Weights of a small transformer language model.
Size: 11 layers, width 256, 3 heads of 64 (1 for keys and values), MLP 704 SwiGLU, vocabulary 4096.
Architecture: rotary positions, biases, untied embeddings, normalized queries and keys.
Training: a variant of Muon for these matrices, 4242 steps.
MLP neurons of a small language model. Each row is named by its layer, matrix (gate and up: input weights) and neuron, and shows model dimensions 96-191. Each number is 128 + 24 x the weight over its row's rms, rounded and kept within 0 to 255. Numbers have three digits each. A neuron's up and down rows have the sign that makes its largest values positive.
Before each neuron's rows, "fires on" lists the tokens most often at its 100 highest values on Wikipedia text that the model never trained on. A number after a token or word is its count.

fires on: "ed" 18, "ks" 10, "ra" 9, " a" 8, "b" 7, " and a" 7
L2.gate168:116135117140106122151147114092139116122110145100093095117102140103096122113131128136085095131167132151135153129126189123089137110133163132146046099172105107137125082122111107077131170135121151137095111123134151111112126109118102163173149153121132104148112140144163131135112067127129135179
L2.up168:131132122192126156140142163133127103133079154125129117142117153148141142145169085123112119177123146109103125103154093160127136107123120135137052128148110118168091103096150089123083111103133088093138112155138116167119091111144127153126141151134099134136117098114134102132148092149115123150

fires on: "l" 20, "sp" 14, "end" 13, "f" 12, "b" 9
L2.gate444:135125103107122155113129117148103138155125110138091133149160125141149100124103136108143146094111144165161123100130139102176117188113132105125131153137124079149118081117157101108148088131117137126087078133095144162163151134128121113144125132123131166146129120089146110150085156129107151157
L2.up444:111134106090143118122126139154106131158139156107084103120130120074172103086098106106141144111117090151126144108131086115105146179121087130115141146146135136105173101117187114100079105121117109140103186150137131138120081129128163098138187136154116124114144135132171132123106114125133166115

fires on: "rit" 19, "ult" 12, "over" 10, "in" 10, "en" 6
L2.gate230:175122096160147152117120100098124132158148066123143123135110161157095121100095091115137133102143135144055129174122084116111184124137123145116138101133116102130114082157117148110088175125079120097154152153143109113136120107104142114122083139154132104111108182142140079120138121167112154155
L2.up230:131104096131150125112134103076112119141104150100062144142098105106131142151121116083147138144114127150105069139118146114114120155157114156124119102120138085108166110135086091135110169123108134121122084103145123125124153138087099128126135106131203141132113090151138139073183146169108097140

fires on: " e" 33, " E" 26, ": E" 4, "E" 4, " R" 4
L8.gate492:143104118133148151083142090114127134107138112119158140154134165138170151111137109116135126181133135140093147092117086161064165126129124148135129160115106108082139127131131111098134192148132120124101199094135138104142101122112112166111112113158127107109111117127147125071160156167145113169
L8.up492:137122087157119110133111129123129117104122107106132115150099119173107153139109129109097147136146156150159123119138109154176117155124145116124125147122126103119154164165130099147144137149143133065101133128106094108135135146132141100124111097094150178122132188104126145114134145125129151127

fires on: " K" 25, " | K" 6, "he" 6, " Ch" 6, "- Ch" 5, " Che" 4
L8.gate434:137143122154143133141128125130126068079126104135105130133117161101149166113147134139130114167128164123109144145140126140133128134148108159126110101127111136129141156139111100171123123123129157105155129150085121099141100124151131126111148116140164138130125102119094162100143113128126113098
L8.up434:141121164133133111120165135143120133159174086172126138139161072134133125104136139161096087114126137128090126128156077134128117173135132101113130161147152122132109125069163120104133138136114124180140077096167108128148105127137132108149163103141134131161113123112145156142140067098143099081

fires on: "st" 36, " inst" 26, "ear" 5, " Ar" 5, "The" 5
L2.gate465:109143153147132087143146107152160169115117161092092142122135151104135089095119126117148118095148122117157136107118136117132076087086099118096172118164142136103125151137164141147152089122131124072118118129108135113101153102101140118158168148122083131150122130138127089125126100131134120103
L2.up465:109128131139093110120120122138160155098116148099115093160161127109107086135139121138151160151149103156145115148139131092093117106124118120100117079130129109134149096157114140131151103136122115132141161104129120128143163108132089176187142142123134097110132114152152134149131094132119093085

fires on: "sh" 12, " Sh" 12, "l" 11, "em" 10, "j" 9, "ecutive" 8
L2.gate146:127112141091101097119128100158157140126127127159106125147132136119128130133113139144141089116126132114123121119174082120126111127128104118138115198135137145118162081163157102101091105076175118096130117151125166107103086101146093157134150128118139185123139092133139128111120112114123101145
L2.up146:139128104118160150095116156135150105105165144149128141153141095136101145172142105103115094148122163174129138097159110115103058101120121141132123157078100136125193134127093102134113123118129105136086156128124135134110080107117139134131122094146127153145123080098110143164138134134130148094

fires on: "ul" 13, "l" 12, "ab" 11, "ol" 11, "b" 7, "am" 6
L3.gate290:150142152133144165104132126097144119112138127081160123147131167096174137148132070136118098128115158141163158144127107154110116086098098146154127165144198124112098103114145161121165125137097186129113134111107137098138103105123128128136109113127146127144123119145130100122110106122145102133
L3.up290:117134117099119173114111112133141133127105127088173101138128148089201124112121141106125107130141115135143096109152121125140102092141108142112141141153157104113096122158090120146129130101124162083171126108133138112157103089067129140117122123103118099120125157094152135117110110111089058143

fires on: " |" 54, " Fran" 4
L6.gate549:119082115132162112084122098109143136097125119116081108091121149121126123112109116155141135156090159114137104131144162083092110113127127120170098113126094115150091110101121102146152120186099127073104095103139097099094137066128132115117126118108074157117130111143110130112131125154113116154
L6.up549:111101090152148157086136112091150134116165131126109109123154178113122140130162083130150097131128156133110126138111153129171131128064099124132162142115125093125137145130149121119133088161107102121127114108143120118104123115150137106161124141134147145100112056154120126113135139084075115086

fires on: " pr" 36, " Pr" 27, "pr" 9, "r" 5, "t" 4, " age" 4
L6.gate171:144147089089144103150117123129121124129118083149171184122153155120144136130127131155092141155112126128158055140132122124094159131125102116130134107126133138176092135132120166127102146147112141144129111135068163102104113123152150132112141146125110131127118089137121179122075135158068104146
L6.up171:139142115127138146129145168105110129091150133136141151145080129085140137118097150131115137120158146123138160173168126171137174127131122121125107145125127140131115123137134134144143159154164129141122102096107122149115142092147101119106132131137077111147099101120181137150147157141125119119

fires on: " The" 26, "The" 18, " the" 10, "- The" 8, "In the" 6
L3.gate142:125107152152153105117135118104148127078127146106105107151135124159148090101106124093120158122159117151140091092117111131112118113134108101137120167116165109124065133152159159142104105140116121097114122128060134178129130114126135148123133126144139095164180142088147135159144120141109124105
L3.up142:136152123152122149124133137109100156139118104099156134104147046128176125135163130142114152150086122151141163135135136120106154099138145107137142120111115120134117120111104183072128139169136145128133097094093072113102131151131126167167136168090159118082120146109133140127172128128121122141

fires on: " dec" 41, "ir" 19, " Dec" 8, "t" 8, "ec" 4, " appro" 4
L6.gate203:122107124149153176108113159102150125103118172124102098118131158112094118118116157148093142070147128116153130153167125130146107125164128102151132142113126104131107145152102093114113134113105149178173157107128116099101153117105087121123135127125149128137136124114148161111090124121112138172
L6.up203:143145188112164164137106133105126132114109109133146116107145107114115110100119138118117142087111152137128126094179120092126183108191134087121134129106162115180164159138105100160148111145090115126121184118103163129132121140152134149154156101136109120149096125092106168125115148109102133145

fires on: "u" 19, "an" 19, "a" 10, "in" 9, "h" 6, "ani" 6
L3.gate209:110135116119145161115129114133104132164116143148105059139155093123100137083104123083129082169150163108133128161134131098152105058115133136111158094121129095123088119133148131136082108140161148108146127136101114090113180111134121123107161123122141124104126142105118157141154101117109111175
L3.up209:138124138117142154144147172146142112089104188107085104157157161146114122133127128127125114165161137159137164148121130156118093136158132105102105089149143161086121139110115148150172113126113114104123143094157113121117135128129134109133128161149087117140126112132127124141109170109119118114

fires on: "F" 16, "f" 13, " F" 13, " | F" 12, " (F" 11, " f" 6
L8.gate81:142114140139102146123097149109114162125154170135127144113129130152133118099182127115123094130123140141123105137117129090109137102100187139114133066131127117107158131114154111115099115106116127092100128177122125055107102144116127162111165128129144148137136147114137121092140183089135127166
L8.up81:113135153106140136120101104108114188167108109109105172135142175133184136133154082134118124083115150121132143157135077124142148129116159126150141093160117137128083115088143114133127164174116132119134117135151122128117160110092110156137125132124151147161124082121106105147138154120165112177

fires on: " Mar" 56, " conf" 4
L6.gate22:141164153139128171104150143129147130123160187119138179134117128119155179130144136154090164098128140101141129144143126112082142121114146099124082164127112135137135117111119136138124117154102118101113130115106156108139180142130084131115102109128211094191107118114121131135140145114104148107
L6.up22:149134157117145126076170156149111158111159138127123164099156125146139134083156142167126141113135044122145179146120108126168095123113109131120099148085133136125107139138106135082127135141134119125124098155110162110101159115152078112111102094121177130141102106143120131123076131088126152086

fires on: " cons" 33, " R" 10, "ers" 10, "ons" 9, " Cons" 8, "res" 6
L6.gate413:130143109136147138121116144155101134139152132137113131081094145156122131119137105145152148099124131160108157134105094150099144096133138160154130141144120147118084124126155113129116158118146118117116136170082098107113138115098143129103144204128134094099054107139134131134126130126130131159
L6.up413:088113108167129158107105169135137176102126124129104129110169115137073123147142124105110138133172146118112098118119112181075126058129130148112183131160168146158117123125097114133156108114125130069104121148086128152161115157166146118104140146116168101165096099144111156172118156162112115100

fires on: "o" 29, "ow" 8, "e" 6, "ed" 5, "ie" 4
L3.gate507:127093121144196133130153112103104083114098115121115108163116106166111142084167131121138108120135131164129130134123132104148109111125105105114133157143142086124070072095166183122118111143134107105132100086090123125165136151132131127134144068132092154127118095157114094149150118125157163091
L3.up507:136109097118119140082101109159085102132123092138137151090151122123153105063144105137150164140131104134114100141143171087124146115091138111119138128146150084098106088133113171137106136148108090113083133087133122119136162109140133143109103129097147120125130109121098126136139092118125153091

fires on: "y" 27, "j" 18, "-" 12, "ig" 10, "i" 6, "ro" 5
L3.gate587:113099138169121174139107076095094117129151099159136175165118135169150140134121119127119126104093159157146133099153059104146146165106119119139137117101185131129137169131112129155129087148145137153128111131124144169132139113118151161103107081150130135125132156142124124101117136153128212147
L3.up587:163126124169146131146174133140102124155185146131182122129118123125123080134150173143145132143135119131154116147079124105133106150132155161091137128151129131089151121157128131107112138103125096143125107118109167125176142096137137135126133093136135153094132144128136143144116093132167128095

fires on: " s" 18, " and" 15, " in" 11, "," 10, " or" 8, "-s" 4
L8.gate570:124106131107116110143137097114118126137112112104106147090121117112151127145144106088121117098158159144151101151136167151151136111105095119120112099161107119080131125126128109147159109098137097102096176141157194102114138089111098151135155140143117112083135126127130129146117126160150187116
L8.up570:092114137138142133153147100098115152145138111109174143069163121133128135138175150154081116173159146098107136147081126126100128129121149137128147100130106097138136176127094106099164150120143153132103153164111125143176086127178125079083126146140153104131129158128102119135121144151134178079

fires on: "," 56, "er," 5, "f" 5, "though" 5, ")," 4, "s," 4
L8.gate315:121103110145132125148143130133155153152138107118089090126143168110154115100115143105116153118127123110161085128162117145101186122109158129091107154098144147121128137156149151157117156094115108102150099113135052151108137160126128129091126142091156126129133114119134136166142146140096127102
L8.up315:114125159169121109135135116123122149116105121130119114105128195078087129112133078088127128131105074166172152111128150140146118152129107150085145170138142168119132133150174129103162133124126173113114140096121089122120104131139110101121127137121113063152108114150133140151142115097085125128

fires on: "W" 41, " W" 24, "w" 15, "-w" 6, "ew" 4
L6.gate360:137148149073148175102089136106144099086122079155127143123110139144130074161160115097162131115120139092146140144101150130131155142099094116149112116186148151141091152100144137155081104118128112118114119127120136135174151130156126116085153140111092145113120148145109101138153109151131155110
L6.up360:108143116104145125105122184151137104141093081114097122096098119150116132138105114118144127160124092103165108148099100125104168146100113101137178166141125153147126147128127139127103087168129109123118112108126124122104161110142097104103132111082166162136145093135129144166143119132119164125

fires on: "–" 22, "out" 10, " Label" 9, " votes" 7, "ated" 6
L3.gate0:146146185169098113140125104126135086080144129137099146103139131096153098097082127137150141113133142142140150144139146140103115120127132122109075116122148122105142129084159142124124123125116141163125118153100126091117120133098113070139129168098104139142165127092125146117125134096084143118
L3.up0:161118162141154113127106128103156116103090151088121091101124113135125082143136119145130117131135174136098134144153159106096124102160127078135102144137137130126140120108167113085142123096104139192149089105121110151134109137159131119079169121086130111189172112112162161108109142096134147149

fires on: " and" 23, " |  |" 13, ") |" 10, "l" 8, "erm" 7
L3.gate194:115143117161126150120066135143116115102094106139101161179128181104096110108139124109160100150067136143110127127083136171126089161126091135134148133126116127116087151150097125143083083073200122177127136113158105097115161127129117148113124115110130156122148125132152148118138133149126126121
L3.up194:145106098151152077122119138168120108115154103153137175166145143109121118100142117138128117128093118170106170125131131150156127158126097125117132169147129107166088123163142157146130106164184110130120174116156105158094129114138114160104135143140124072152164156143115106142120140145091144160

fires on: " ass" 38, " as" 11, " sec" 8, " Ass" 5, "app" 5, " pre" 4
L6.gate254:133116112087146093141148139132170144155130131111127166168156105176099142122146131112119128154102125127066111133121095165129151083105153112121106104124127138128092150186112167137091140100142123123123150104129112123052125128097178144133165151093138100090109156108139097157170148133116116090
L6.up254:157165129136131104090128092124093149090107136117106125128093160133134147132082159145140122149109147077090110114157099122127118132092132106129155150147094080089116084099138112119110088125119122123154104143076082136096130117123111141095160145159133105157132161116148155114137113144146133101

fires on: "," 52, "5" 4
L8.gate694:108146112101116087145123092144128156100107124141084108121097129090128130134120149095132126105173135099130106133101194161149122091132139104109149155116169105116117166153156104161142146123108133188183127129141150144126133162117153065150118141161110118121091073169179145104124108105140098139
L8.up694:161102132150114107125127139106146135132044104136127142141138124120112163144091127160144147138136153121077093110083121152138137120134128117175148116129142137143125138115140131144125148155154095077122166098103149157110121155136119117137121131122120084098145101185146139160113180080137106108

fires on: " in" 71, " |" 6, "od" 5
L8.gate649:130126134146168137157143129128174137142120131143106125103139132114136110132112148165117107126104136144163117116135145101080104102138128070125135142114152107120095143140142133146173094150186104130146120121133144087122156168168114187139127112124109072124158146156165134128092101152108149148
L8.up649:149149146142149094123125110118130122138127124111107098154134133112134129132114124127166115164091139140113101135110157161175114148095157129136086103123097064126094140094103149128135145153144127140125134152148127127122121097146159105111156130156094146131104090144129122100140136128128130142

fires on: "ch" 26, "y" 20, "ol" 9, "ps" 6, "b" 6, "ec" 5
L2.gate358:132188132153157104130108135128129130100154116153151077165070138105141113138102144091111108127096193132160143182148092181105112156146128103141124133157128163147112107131108143156104144099098112112103079127119115123125152106102106125113143133091160140129122123152155142122124147149160162129
L2.up358:122113126124101122090161124116146142154160109159168114146093126116131130098134139098100145137135130143124070138114118096094087135122130090147120110134126104166118124164138139122102103102131139131145107094152101094116097145128112130119122132158128096103076149082143149113085156147139106154

fires on: " app" 13, " comp" 11, " pre" 9, " dep" 7, "er" 5, " be" 5
L8.gate319:099113124153162118077138158121151124133147122091119116146126107132083158142112149081109147127090151166130157158150142135148134097125132116131090150083096100099115133132112149101123151106141113150131149126135115125128111123154123115080112151109083145128129133129138090109118151130166129056
L8.up319:101126159108137153141139150133093159133196147111143110129122090140152172124125134108119145165142133167100123101170124121144149110124158155114101091109137084150117118096102141124189137110116132160107099114143078097125140117154146136134172131144141112104106122079150121132117097130081165167

fires on: " f" 60, " F" 30
L8.gate423:175148072137154163101139110065086146120098116125107113107128110133111120138144105091123128117140139175142112152139107106119123104098150122128157102114109116162183124149126120143121136123112132126124125150150115123156111120149123128122135105141111143147125139144133110160133135098160117139
L8.up423:143126144153150141136126056103128139161131111147108148100124153166137094168193136091122108141120084157113112153125118105136079128130122128110157105141097174113143120107148153136126138149134161132073152148136098094116134104164120119131140167124124137137135130148142080125118144149115154159

fires on: " a" 15, "st" 10, "-" 10, " per" 7, "'s" 5, " inst" 5
L8.gate112:136146099164122109130114118125132161126137172137109110120148125133147152148130136105173148102118115123153098121061134144135093105172118130143166121135149184123125153108164126150170094103070105129111120181172143110109088152157112105109123155142158126103131114130135117125102135114156123105
L8.up112:143106136133111131142136120134109129130142160134115117132099151142105126078105147147154128110131147177122124136127068070100077096127106155128155107170152122135095105123141128112174165123141138113103170135118122128130155107087123160152102121125145113101113134143160092117120160145153141138

fires on: "\n\n" 14, "ze" 12, "out" 10, "on" 7, "ors" 6, " votes" 6
L3.gate667:137154140092125184146101144108165124142173096100131148163097149084091092125107104117127137105169123116126139158171130162127146067124101117139131134153130148114104106103139121127139124108126173134167099133103141140076114107093109172137131160112117118113150136158083097120124137114098142146
L3.up667:123120123137175144113128131083127109077138185119108124141126189157134098129111100116137152112128144125114150109160135103118140140133118115131116121088106175081126076096146139129150101118138139161167149148115134130128126144116141152097147182130164104113124124160085124137070120062134115133

fires on: "i" 70, "in" 10, "e" 5
L2.gate573:137165110132149135142102082138151120139133103123151121156143119119122092141153129138136110131131125080089161148109133122153104144143106103137124148149123101113112151149133141116066093150124161184112135120121101119122174093130098137157186117098146142132127105145155115126114083138163154121
L2.up573:178140151129116114107131081125161127116133113180113152144119124097137140126146142124134096128147114142109114152099136123162125148155129115104167141149119090172090054140137118132156113127108121135102148097111136118108155074111141172116153105131130103129124090112153107104137113138126145100

fires on: "=" 15, " the" 12, " that" 9, " this" 8, "The" 8, " which" 7
L3.gate245:169140150126167119093115159171102131093174187126112119169151166186131113125132136122110166145157128122131150103150115102116103084128170132080114124148148110124125135136113127142085138146109087162133076150111120119107138134148108154100114113119127139162123103145138157145124125160087152112
L3.up245:131128141112109120120069193125150198070114094091128140143110112070145165071141182116086135137126117162148134120144131123136103107141109104158114125127116129129149124161139144075101104142098146110117106093135115144174172172157137083152160111129131165123132150118139159145108101149108130130

fires on: "ac" 23, "ous" 11, "th" 11, "ar" 7, "ic" 6, "ec" 6
L2.gate105:144160148146119156135139151133149175123089145126148134090146185117128127136126096152114111102118102151126143119127152121191129121123111141142085173173119160137143100126136197132148141181177127143149081130099119104132093071118155113136095124117107134122116144169102150119143169151135169115
L2.up105:139132193156106158134142159134118113117137186113110119152110114117160110130151141089117155141159155141144139147111114120115142107149086160095099123154159116090123150130107103132144134139102152124187125097142158111161148136097098101121153139145148138190139117120152146127117103123095121115

fires on: " |" 82, "s |" 4
L6.gate628:115138158119144141096091109136168100153113099223096145124091180140099105105131104118131113100127162167087140118113130134114138129148092097147134140146147158116088106167171109099107110133087137105127130146142141109143132090112174122157096136132132154110098140125135106087147125092114104086
L6.up628:182107099127169138155128133126168111129156121093119161146147113137136115154121140128099083111124116158102132144147129197141146161124147088161094147129097164134111143173102116150114141153133139107094155078162126172108150132180129128145120149089153111099142148165107099110135110121094125131

fires on: "av" 15, "w" 12, "é" 7, "ll" 6, "all" 6, "c" 5
L2.gate445:115159147088144127098123163138112129153111091137142109108154141147095105073158132124120119122150114139123108105157087072067124098140149143135125139092109122150118134124115152107113152125131092141157121090079122113131154108118098126094114152107087104128114122131123132103129129119111112133
L2.up445:105108122140131126105127143145101086109090125096192101121137137152113112111127127165124112117114177123143120152093097122148120141136148133128144127126168158143097111139114111144127102137129112134166119150135174111132096146130124109165119158081119141118133121119106137152153170117186072125

fires on: "ol" 37, "iv" 21, "it" 9, "m" 7, "ric" 7, "ib" 5
L2.gate43:147109094102127109129105093114156091117138102106058100153144120118114140113114114144134176125132119142099117074083086132142165096140165093112141131130152133188128100116109097149107173142170105118109119139153185087106118145129117115095096131149101140118157104109152145161136126118119133089
L2.up43:122144112081071129148103095146164154112136099139118140175148119147162163153113093132113109138146155147108104123157134112143140172128104117121150128124133141112078146115093117112134128096081139119072097115147110070096131085133097126145079106150121120122123105164135154132142105112147130142

fires on: "f" 23, "ra" 10, "b" 9, "p" 6, " On" 4
L6.gate95:116148143127125143093142168096106150133127110089075128171140132092093135114137193150105103086112140140119145159118098100130133143126111129112087117161128131166126118128141129127146149146145106121095121138120154108156160114133115134136127121139140103115138136130169124132119132148101145145
L6.up95:100133094111129094134165160124105150103113131149144138163097131134151143124129089133148083136097117150110155128139118116122129161146138161167131077101129122143122137116112087101084142145140112109097123164137136087108162120113138081133136174146130130125111141184152108111157114144125161128

fires on: "ig" 45, "ient" 12, "at" 11, "ade" 4
L3.gate14:099157134145091135142144124138141139122092121117128081168153075120104109152133154140095132157143168127102131153110147167149100114137125148101127141114141117160094139162112121129117152163159151125144129124128155109103138155136149096063117123117133144113127147076146119135117132125153150115
L3.up14:111127167124104145101134136179098120113124136113131167115169121125111123120141155100129073115141159130103134116150101155113105119077143092103171152101162101113080132139090145142109132114162123133116107129126129134151145125126138143116142093182160121123136126083141145133123117148179134108

fires on: "per" 26, "p" 9, "it" 8, "al" 7, "pt" 7
L2.gate538:139117167080121121120111105117173110121123130144115172177101123121113099117108127177142134147137143144125156118116140135099084094143148080149126128174138096119111109147165117097126119099147134124138178170120110149089135109181161067142113150148155114111138160177152092140096163131114118110
L2.up538:140165170148132102112115165117176106122166135151145149155159114110139146106135134147120128110125099118097132135146094146135072128110109101152125143143124137102131129111121106117120142082124130143126190127151131115142138124121155132119121136144159145064128161162136146166152152135151117153

fires on: " or" 52, "it" 13, " &" 12, " gr" 8, "ric" 5
L2.gate609:140165110121114134101165122107101103102148104133155137105175113092162106120134154123157120092152136118147113141140124162171146133119122106105169085086154114131156128133096110170118109169165107144140168180096167130120135163122142103139124168111146119134145137105129123139117116106115186086
L2.up609:065138117144115150117129138122167062168125179126074118117125150150148111099144129135095116141160171108138074134111127161079116135080093130130126075158120151143122158143068116178098150130147128152113131117117141094166124136122127118117125131091152116132122133126161191117165156136118107151

fires on: "a" 40, "ans" 24, "l" 7, "ov" 7
L3.gate158:089150111062134124147110126097131148151145156087114077105122140100120119119090122143125142175129142130159143163128125083139117139169153120141127130077075098116142131127156160189118136134150116096134117134128167141132127109154110102128148136156140153137155138142125148164107181138106123122
L3.up158:126170133140154097103107167121110124116114101131148135143135131099193124128105109123138140148116110097156117099116093109151138117127124131116139159106137136125155155140180118104128113135196138105134094119147107160132161160113103152147154155113103086060126129110130160156118124153168143106

fires on: "," 57, ")," 22, ")" 4
L6.gate610:106060124141113126118141162112168156135123105119122116101125168141164144138108097163123140110112129132168144129082111088135090131165149126131130148126163093130108175145102099160136143099133125165169127107125087140156090125135149109119109149149138152122164153115149100157101158093109109115
L6.up610:144137133115147114158155141112121160157104139109129114138126095182131202138110143146121128100071095138133138135062140115104134138128088117112144136116118149115067091126103112164148134112170147095177185094083165145136112124084142117115142105114143127155158127141178109130115162122118133093

fires on: " |" 40, " % |" 11, "\"" 8, " |  |" 7, ") |" 4, "\" |" 4
L3.gate421:136141161098138117086137108086154111135121114175107151166142135122115106143138132141140093112149148150082099187109141164120117123147144098151130123100122145133156154150123106137089083110116113129155175158166092119121209105115103131116133133113117172094120172142149137091128147132130167138
L3.up421:068124105118085141183097122149174128111104137205132135132143109128078149145135104124125102134144153147125158171105122171126190142148113109163134149137110125116088088148103138112128098080107129118143135124124080148102161099127106120101132129166134156137137104168159127137120104162115118121

fires on: "-" 27, "–" 16, "e" 15, "al" 11, "y" 7, "on" 6
L2.gate174:168106111122133123140119152128150142107138131137117068101115115157137134146143105118131145128140126153156145138074111146144117157110153130149129147159135090141126130166102188124146079097157130139138099130141127143154110102199130157151117112142081182163120131087136092124132129101123116119
L2.up174:118093151096085157198159123127149095118124143111122115148122137135118159116158131140130123121160137144137137137136158168151146121184132138157151125141127118129097086099131132115141119120154172110139130135124100151141073119132116133140118075139084138144099124173105125123177142132109137126

fires on: "-" 31, "w" 22, "ap" 8
L3.gate281:125125098119122164084104103119129086139117151128157091134134142163121112135137132131137106082113129115121158135136110136119162138101130136150126128170135124148124146156130180133107088104157100119123136101143140114155133086125089136180106097130118130104194134127096132139072116156168186089
L3.up281:110129127119126156147154177106095112119128153115109119153116118147102117109099163126126099171139130132113155125123122113168131157137136183143148144126129120139150136089084148125134108091125122152126135077148124117123125102149138147147115090108125162186169166132136114132170109172117169137

fires on: " John" 22, "as" 19, " Thomas" 7, " Richard" 6, "arly" 4, " Charles" 4
L6.gate304:183103133168104100150150148152097137107166119175137128120131110116071119129101142110123105086129133097145122130147112151132140134108137141130103133136147168161155137125112182169071106142166107126143137118170175127137125148133133140172136194113104089115153113135156102137150109113131113093
L6.up304:132104167136106129112086133114122085107192090118141136150140116131101146136136153099096139091139166107083184124110135151137143172140113144168114123146172153107126160097125133095175128101084145136162112126125122078123100154158144166103142118080126108152154152123128124104145135100160084124

fires on: "is" 17, "ir" 15, "e" 12, "iz" 10, "os" 9
L3.gate443:159141142149153115141092148129107137153129111135135106134110132120119111120153124126172120162123113109142084129166132119148149108128113169113111162129163104174140147105093111107137106122095127159090110131147149153120163142117132124100109142092080159110140130146137120125154115120158133116
L3.up443:160152129155102144138079183141073137163071110147109126156124114136083112096135137111153088132103126124160122125122129119142126122158122137120101131118099106125183193108087163142150107120140135125154133161138126120158100112123141120152095121138102152177131121101126138172109140103130164118

fires on: " or" 50, " and" 10, " " 7, "oc" 4, " &" 4, " | " 4
L3.gate198:092149110122154136118154134082116146089134117141180167138149108110156084124155092101088084136158117142125111146098131127147096126145079098151113094109102116123124137111101075122122127110130138136143127154149139135142134158136132126134139135172127175119120136151175115096131128160119132101
L3.up198:127148158153142148118133141124123133151101120124150172102139137107106152113096122109109151142145141094131127131154091148110038150088115171098136108101126110161115122100118080113155156101122139115152132115140143124145127111111101092120095158119094146147102169125134120115108131128116126135

fires on: ", she" 15, " She" 15, " He" 14, "ines" 6, " It" 5, "ide" 5
L3.gate258:113146206093134145121135147132142132132164130132093072129153147175139123131159146165123112108126132133115091139125115090151146097123102142120131104104129132114141139144101111107172082174114145128100151091096104142115146143146096118146107128106139075127130143114146103164114113124115101119
L3.up258:099164123125123109141104179152155116113123123131151142087134086110115081116101132136154127142141119111126080138080154104095133124073172140085127156158172087107119142134141138146105114126128129151115134141119128120168129118154097154155118142075152110122153142127125119113129128109069134129

fires on: "in" 24, "u" 20, "iss" 18, "en" 9, "iz" 8, "an" 4
L3.gate547:133125129148149102123130111119053154123135116120147149152158148141084104148132095105141118140131136138137081165107137130151156100090127155133142136106089148117126062155124097155074126121117141130091152112146103093129136102137121119109119128150145146098130139103143116149135115147086127176
L3.up547:144107109113146142129104105152096154091112169108065137166170142149103116130097143124125097126132161146092146144138168133142156147178106161126135104132142100153142115125156117131145121165129105119130093134119120146172125104141159117121130110143154157141117130143106157162159114107116129121

fires on: "i (" 30, ")," 22, " (" 13, ", a" 7, "," 5
L8.gate460:134124091139129130118142125143126110130137102138177118107141169126121161075098136094115117138079194102137110144153125132104154156113103166128139137131156141146096166157168161121160140117152136171110125099110104149121161127183113141115142096095143116085105159174110114167106133087107065154
L8.up460:132131121159146120137134111073151157091132126100108106104116147169114133139124131098152149106109129155117091092145134103130155104101159124158149140123130172144158137087121090147151094136162112105098147125093119122082174106131137131152112162096106090173125092123123101144101129096149125147

fires on: " at" 37, " at the" 22, " under" 10, " '" 5, " from" 4
L6.gate236:155084128135140109117152118124152136106158169124142146114141147120129122072151161143130105122173160157102132130114119137139170131170110130121138103105148107144095145087147087120124136132119109102110122145083142119126159105147115117123142137134153132084156128152124108118086142104112141129
L6.up236:124143152096164126134158147118132113078116187106142144102134098112152116092132116140144097155137117126138110090124130130130166154150154149143151127138133129136155101123081100153133137098107148142174131181161155149131115115136114089075141118126147137127140159130146154156171137142128150128

fires on: " st" 36, " St" 32, "per" 8, "- St" 6, "p" 5
L3.gate230:135117152175123119140141159151157093118109093143106153150124114124154118134153109114136115140112087153078161118122152113132069108191087162136136134157102132129133081152099145088118108126135158142115170208106104126141162098115135075114166137105136159172174133113191087113132146133133154151
L3.up230:153113145113121132130158156130096137085129127126111100130101159088105117152103099147124106160147075142131151114137131147146102103126100117157113138151138151109124084130110157125121123115142109135154109163084097142096168117166169108117126182146129135146138185119125100112144143138118091137

fires on: " named" 19, "w" 14, " it" 13, " form" 8
L3.gate595:172128137148157133103086151116101124143161134150164154109101133130125121090112139130042128172130130144099118139139094129110113127147146121127065138102135153138181106123136129135119121134171125151142101137113122100113136147097106132146096166134126160169134143122126153134185114114125139145
L3.up595:164146119126113140102117176101116172088126104127126119128074094102116089124064094132101140097150138162104175157096095129101156149123134106133122103121138115163129102138126123163112126110149108162117142082139135118136097143145110150129115126153148161137158173159147133107117119141122146153

fires on: "," 12, "ook" 10, "ric" 9, ":" 8, "earch" 7, "ol" 5
L3.gate211:144110113124117113131182118136152164108155105147123117153112123142151122085094127096141146123108119124066086126135146130147132157129125088097146133177119119123148160120132091154115127105109081094133145156162155136100118145145155147149133099147114148115072127098169156106090137161132151119
L3.up211:149074076153114128142158128129143170126147106159125145128149128148157166093116132114132117112084082116129076124135135133162145128127129069131140144163107148100152181117131077141135112130079064113102140142152134139089105135119142166154116082154114105129094092089154130070109104128154149134

fires on: "an" 23, "on" 19, "ir" 6, " Fin" 6, "t" 5
L6.gate104:145115159105127142132139109112070146066078107118133145087145121132129139135111149110095122114105152114121162135128127139118116106145115086150132112121089159137123114158133153144108102133126125144136111112146079093074158137144125099135153093134133127150152085121135142140098139111117160111
L6.up104:136148145126115122194124095115094088139131144094144132098140117141169118135094175084095089084102155128145139083120113147148148094136124103133137140112109138125106156132103135145131134142082101105139129120156154052112095135121135090126158102168121141183122126099087146155114148110117163091